config.yaml
n_layer: 22
activation: "relu"
init_std_o: 0.0
MLP neurons of a small language model. Each row is named by its layer, matrix (up: input weights) and neuron, and shows model dimensions 0-95. Each number is 128 + 24 x the weight over its row's rms, rounded and kept within 0 to 255.
After each neuron's rows, "fires on" lists the tokens most often at its 100 highest values on Wikipedia text that the model never trained on. A number after a token or word is its count.

L3.up625 [116 107 101 149 167 114 132 164 123 150 119 141 112 137 116 157 145  67 115  91 160 120 112 144 109 104 188 106 166 124 112 101 137 152 162 122 114 127 142 128 167  91 121 197 101 126 157 131 117 104 100 112 138 136 141 142 137 135 167 140  86  94 125 116 113 117 120 116 155  85 103 115 134 140 110 164  95 115 125 155 154 110 148 127 133  94 140  89 102 157 134 108 151 105 107 136]
fires on: " of" 61, "go" 11

L9.up1 [148 128 186 124 164 105 146 152 104 168 130 124 151 128 131 143 122 112 130 118 151 136 107 173  99 115 191 133 117 108 122 112 133 161 173 161 157 189 148 112 154 117 127 180 123 135 110 138  89 126 131 121 129  85 143 144 153 137 120 145  89 150 141 101 109 117 151 120 144 122 111 134 111  71 108 147 132 111 125 160 129 165 155 136 130 119 175  84 167  75 165 186 124 153 155 140]
fires on: " a" 38, "," 17, " of" 8

L7.up266 [139  96 178  91  91  88 124  97 132  79 130 111 137 159 161 113 144 112 149 121 116 147 140 116 152 133 117 129 102 143 134 138  99 144 124 113 128 157 125 120 171 109 168  92 102 132 123 147 115 157 151  97 124 163 168 128  89 120 146 110 136 147 123 150 117 127 148 103 141 124  88 126 171 126 196 147 123  93 140 176 117 144 130 103 120 105 154 127 111 111 153 144 141 115  89  91]
fires on: "-" 71, "/" 9, " and" 4

L11.up406 [121 148 147 110 145  94 108 109 123 137 123 163 118 113 116 199  78 143 120 127 105 126 126 147 113 147  97 156 105 168 153 123 122 129 116 122 121 104 133 117 214 121 142 136 117 134 156 213  98 120 162 118 137  77 131 103 156 131 146 129 136  88 133 131 143 128 149  87 134 105  98  99 111 140 110 128 114  73 126  88  93 135 138 122 119  96  95 135 147  96 167 139 127 163 144 136]
fires on: " of" 39, " to" 14, "," 6, "ten" 6

L2.up63 [157 135 122 132 108 111 123  83 101 116  92 137 157 123 132 138  90 156 135 126 113 143 119 105 128 140  88 103 170  96 138 136 129 133 125 143 152 116 115 140 109 106 103 123 147 153  80 128 139 115 147  78 104 107 157 109 127 155 168 133 115 123  95 142 158 115 153 120 157 155 156 144 119 162 139 119  84 156 148  66  95 123 125 104 130  89 152  95 164  84 150 134 142 102 129 147]
fires on: " Or" 23, " ce" 10, " Sy" 10, " mi" 9, " United" 8, " ac" 7

L8.up547 [158 119 135 119 108 118 125 163 110 162 104 124 151  97 124 132 145 106 110 167 156 121 124 149 128 114 165 108 118 143 154  93 130 132 100  54 107 121 101 133 143  85 136 133 135 135 172 107 163 168 153 110  74 126 132 115 147 107 107 188 182 147 139  97 106 113  94 103 106 109  83 164  64 123 133  77 139  55 154 128 158 119  98 138 143 162 100 147 133 109 126 113 119 100 136 139]
fires on: " of" 24, " to" 16, " with" 6, "er" 5, "ly" 5

L6.up615 [153 106 191 113 141 144  79 167 125 125 113  99 123  90 137 173 115 117 109 151 149 110  87 134  93 173 109 117  84  96 135 150 113 131  76 119 130 138 120 151 154 136 122 152 148 131 182 111 135 108 103 165 150  64 136 149  95 126  65 170 138 153 128 112 153  87 109  94  95 140 120 123 118 105 132 109 131 113 146  99 124  85 145 121 118 124  97 109 117 113 105  98 118 127 123 126]
fires on: " |" 87, "han" 4

L8.up290 [133 115 143 145 111 142 151 161 153 111 139 149  94  89 158 147 136 125  92 117 166 126  88 118 167 122 120 152 143 135 107 139 117 104 124 102 129 157 119 130 134 130  68  85 142 115 109 122 127 128 108  93 153 118 144 113 159 143  96 141 122 140 173  99 132 164 106 144 128 141  99 127 154 180 153 153 146 156 119 141  84 136  48 113 116 130 115 117 144 132  80 152 120 130 112 122]
fires on: "=" 100

L3.up88 [139  94 155  85 148 136 145 148 128 147  97 178 119 116 111 123 142 129 129 112 108 152 104 108 161 131  87 116 147 114 137 129 119 114 117 121 154 127 135 125 170 108 128 129 122 134 108 122 134 126 130 156 114 147 158  96  93 137 123 124 132 139 144 147 120 144 134  72 143  97  86 118 181  73 137 131 184 109 159  88  97 133 162  82 163 104 132 109 120 114 112 133 150 109  97 142]
fires on: "." 37, " (" 28, " is" 9, " =" 6, "," 4, ")" 4

L9.up18 [157 111 153 154 156 133 111 129 112  99 105 130 103 118 119 163 115 140 132 182 114 139 131 127  94 129 125 158 170  92 161 104 118 144 118  64 119 114  87 144 105 148 139  95 124 125 129 122 153 152 158 119  89 111 131  76 127 109 146 158 122 147 173 133 123 112 112 131 103 144 126 146 111 160 145 144 129 113 105 116 145 117 182 126 127 144 134 181 105 147  93  75 127 140  98 116]
fires on: " to" 26, " of" 12, " in" 10, ":" 8

L14.up239 [165 129 116 143 170 140 152 135 120 163 113 109 134 168 133 148 162 107 143 111 173 141 135 137  97 113 131 152 115 154 118 143 100 114 142 100 128 196 115 183 148 124 123  60 105 127 106 141  89 127 128 114 115 148 153 174 144 119 145 119 110 120 143  87 136 123 123 138 128  93 149  99 144 123  92 137 142 134 134 172 152 158 142 100 132 107 154 153 121 169 105 152 122 144 145 100]
fires on: " a" 35, "l" 16, " |" 9, "ur" 4

L7.up546 [151 105 159 129 132  83 113 106 111  74 132 102 142 131 160 140 114 157 125 103 137 159 131 160 117  98  91 142 128 112 107 151  95 134 108 137  77 137 147 154 122 133 114 130 180 133 156 177 144 125 131 129 130 139 128 125  99 138 122 141 134 130 158 105 124 126 142 108 152 126 126 160 135 149 140 127 157 127 114 106 174 147  97 151  94  97  90 133 134 152 132 126 138 117 121 145]
fires on: " place" 19, " office" 18, " code" 7, " date" 4, " time" 4

L15.up51 [120 150 109 110 136 133 143  99 108 126  91 109 128  74 121 126 148 120 139 158 119 136 106 122 122 119 123 116 110 122 177 173 133  99 111 106 119 110 117 123 149 185 154 115 149 124 152 138 130 127 129 121 160 122 167 141 120 137 149  65 119  62  91 118  81 107 140 116  82 136 121 142 136 143 146 154 172 129 139  94 156 131  97 136  99 116 129 116 103 141 186 107 137  67 146 135]
fires on: "," 47, " or" 10, " as" 6, "so" 5, " is" 5

L3.up560 [142 127 101 135 101 174 130 158 117 141 154 113 100 171 161 165 158 143 144 116 169 149 145 155 117  92 109 111 147 135 137 143  80 141 111 112 130 104 130 132  97 172 116 124  84 179 137 116 112 146 108 130 124 149 144 109 121  48 119 135 134 141 166 138 156 120 137 113 149 141 139 130 122 106 147 128 142 146  80 110 141 111 157 132 108 163 132 117 146 137 121 133 128 124 142 116]
fires on: " co" 45, " under" 18, " then" 8, " Head" 7, " Co" 6

L13.up127 [110 112 126 123 142 106  78 102 120 146 110 141 150 131 142 121 120 146 176 127 131 130 126 136 116 134 105 115  98 126 178 132 108 101 116 141 120 104 147 147 147 106 123 131 163 131 167  93 122 101 146 130 118 107 121  67 178  81 122 133 130 135 131 117 122 143 120  88 110 114  80  90 149 132 139  97 132  91 125 156 113 116 109 119 149  99  76 139 102 136 148  89 119 170 151 159]
fires on: " of" 19, " to" 11, "ll" 7, " out" 7, "ta" 6

L7.up519 [157 134 124 150 103 116 116 124  94 150 158 105 117 141 107 152  74 151 111 157 145 147 120 120 105 103 134 145 134 130 194 111 117 133 196  96  99  98 107 126 111 119  93 137 110 100 140 145 157 140 161 109 118 117 125 112 118  80 157 140 172 157 151 138 151 152 155 146 106 136 129 108 117  72 124  91 129  84 132 106  92 105 123 168 132 122 128 166 128 134 171 121 129 128 147 125]
fires on: " that" 18, " to" 11, " as" 10, " of" 8, ":" 7

L15.up361 [107 140 158  92 160 113 136 108  94  75 122 169  99 128 123 115 111 135 119 129 123 152 123 169  77 118 139 161 130 156 131 132 109 129 113 131 124 197 104 158 113 112 137 113 126 147 132 131 144 116 125 147 112  94 150 151  90  93 111 119 132 128 116 167 114 138  89 126  86  92 121 139 153 100 139 158 122 144 117 165 132 101 148 145  98 143 102 141 114 149 184 138 156 116 110 101]
fires on: "-" 28, "c" 16, "/" 7, " |" 7

L5.up504 [148 128 153 134 149  83  91 131 134  71 124 115 147 129 143 123 100 110  94 126 144 129 111 128  97 153 107 136 157 182 127 128 128 174 135 103 116 151 127 136 129  87 117  96 111 119 135 152 110 105 160 112 106 129 138 116  78 114 113 101 167 132 135 135 136 139 137 150 133 149 116 114 123 154 169 108 186 158 109 123 149 146 145  80 119 107 121 142 127 125 125 110 144 128  91 135]
fires on: "." 68, "/" 23, "-" 6

L15.up279 [129 156 121 117 116 147 128 146 120  61 139 121 131 139 100 157 133  82 157 128 103 133 103 125 154 120 113 109 145 143 130 164 150 178 112 113 142 103 116 130 178 131 134  94 123 133 111 146 112 174 115 104 150 129 182 118 162 108 156 145 174 113  85 136 131 112 125  85 139 126 146 122 124 148 154 113 124 178 123 132 162 143 119  96 129 149 168  99 117 144 171 112 145 111 139 138]
fires on: "," 23, " as" 12, " among" 9, " and" 8

L5.up393 [114 143 118 112 118 132 153 144 149 118 131 136  88 121 143  85 149 111 101 122 149 156 145 113 126 109 137 135 188 173  91 174 165  86 121 120 146 129 120 155 120 143  87  97 147 129 123 146 102  89 115 116 107 142 122 135 138 120 121 140 139 114 142 160 165 165 128 144 171 151  98  87  84 106 125  74  96 140 122 129 131 149  97  69 172 135 106 151 171 103 109 115 115 135 104 114]
fires on: "=" 36, "up" 6, "arl" 4, "cc" 4, "air" 4

L11.up33 [107  88  85 113 153 145  75 136  93 133 112 114 132 106  98 154 121 101 117 143 118 130 125  88  85 150 151 124 142 162 153 156 136 138 112 106 125 113 112 161 155 115 124 160 143 111 102 177 159  94 101 150 108 106 129 136 142 151 134  93 116  97 131 147 143 142  96 135  98 131 135 140  92 138  95 158 122 119 122 169 135 130 113 155 177 117 147 119 103 108 133 115 166 128  94 143]
fires on: "," 36, " the" 19, " and" 12, " of" 8, " his" 4, "'" 4

L9.up421 [130 120 108 185 142 156 126 113 125  97 131 105  96  79 122 142 137 144 130 123 128 157 106 177 118 163  85 138  93 111 138  99 179  91 145 111 130 143 140 107 133 133  68 138 159 166 124 116 164 173 130  94 129 123 177 136  91 131 151 134 148 125 149  96 115 106 100 132 134 121 124 118 117 124 115 122  80 140 134 125 126 126 141 130 119 126 152 169 102 125 142 105 128 163 121 101]
fires on: "dy" 27, " Anthony" 14, " Phil" 7, " Nas" 5

L6.up190 [161  77 161 154 132 115 130 159 167 120 125 146 143 123 126  87 132 128 153 157 141 145  95 117 138  94 142 123 173 150 128 134 149 146 101  77 131 146  89 104 124 148  92 111  97 124 132 132  69 137 118  88 178 109 102  96 176 129 120 159  84 149 127 171 138 149 144 146 183 166 127 111 105 135 123 122 173 141 132 122  95 174 116 106 102 128 129 154 154 112 139 162 117 117 128 106]
fires on: "=" 100

L11.up298 [120  93 103 137 115 141 109 111 131 134 111  87 104 147 142 150 158 107  94  81 119 184  86 153 129 126 160 150 144  88 147  83  98 121 124 136 137  91 149 159 187 108 149 158 116 112 131 174 123 128 136  98 135 107 141 148 129 110 134 145 110 101 133  95 137 130  95 105 115 158 118 166  68 106 147 105 105 118 111 124 148 141 185 115 167 127  96 110 122 135 103 128 156 110 143 162]
fires on: " of" 47, "-" 14, "ro" 5

L7.up190 [121 120  86 116 113 142  99 104 136 113  62  77 154 130 156 133  95 140 109 150 185 129 145 129 132  59 109 112 104 124 159 140 102 141 124 110 103 126 119 181 167 122 102 153 147 131 147 181 170  79 144 143 120 126 156 129 134 139 127 107 128 134 104 144 150 149 144 108 208  97 107  99 136 126 128 145 137 146 136 122 135 146 102 117 137  85 117 142 116 121 141 133 124  76 128  94]
fires on: " of" 26, " Time" 12, " time" 8, " code" 8, "DST" 5, "na" 5

L11.up200 [144 139 157 123 106  79  95 150 124 137 111 111 112 137 153 144 143  83 107 160 153 138  86 139 121 159 124 141 149 114 146 120 131 187  81  96 148 111 141 118 159 114 200 118 115 107 105 141 107  94 142  90 121 156 148 112 105 143 121 103 139 115 136 168 167 108 109  88 116 161 124 115 103 143 149 153 114 185 107 158 122 139 130  92 147 132 157 128 121  90 104 130 106  96 131 106]
fires on: "-" 44, "." 28, "," 4

L7.up370 [147 135 165 120 119 166  95 209 106 161 114 138 127 155 110 140 114 135 127  96 154 116 139 163 138 180 158 142  98 120 147 154  69 128 104 125 144 108 123 152 145 160 121 144 142 129 138 124 114  59 100 103 137  92 183 170 111 131 133 120 140 156 133 147 190 131  83 135  92 108  90 116  95 122 164 130 145 129 178 122 130 140 151 101 127 117  96 122 104 113 134 115 124 108 149 117]
fires on: " |" 35, "han" 8, "vi" 6, "gh" 6, "r" 5

L9.up183 [139 135 137 144 174 161 131 106 114 106 101 174 148 129 117 167 107  98 135  97 134  91  83 131 148  98 130 100 116 128 124 148 133 128 111 104 136 136 109 121  99 107  91 141 114 186 103 100 157 133 111 119 161 133 159  94  91 146 141  91 159 121 144 162 120 149 125  89 134 134  94 136 167 102 158 100 169 182 157 125 133 139 134 136 149 138 117 140 103  74 150 117 126 100 146 120]
fires on: " (" 26, ")" 24, "-" 5, "\n" 4, "," 4, "\n\n" 4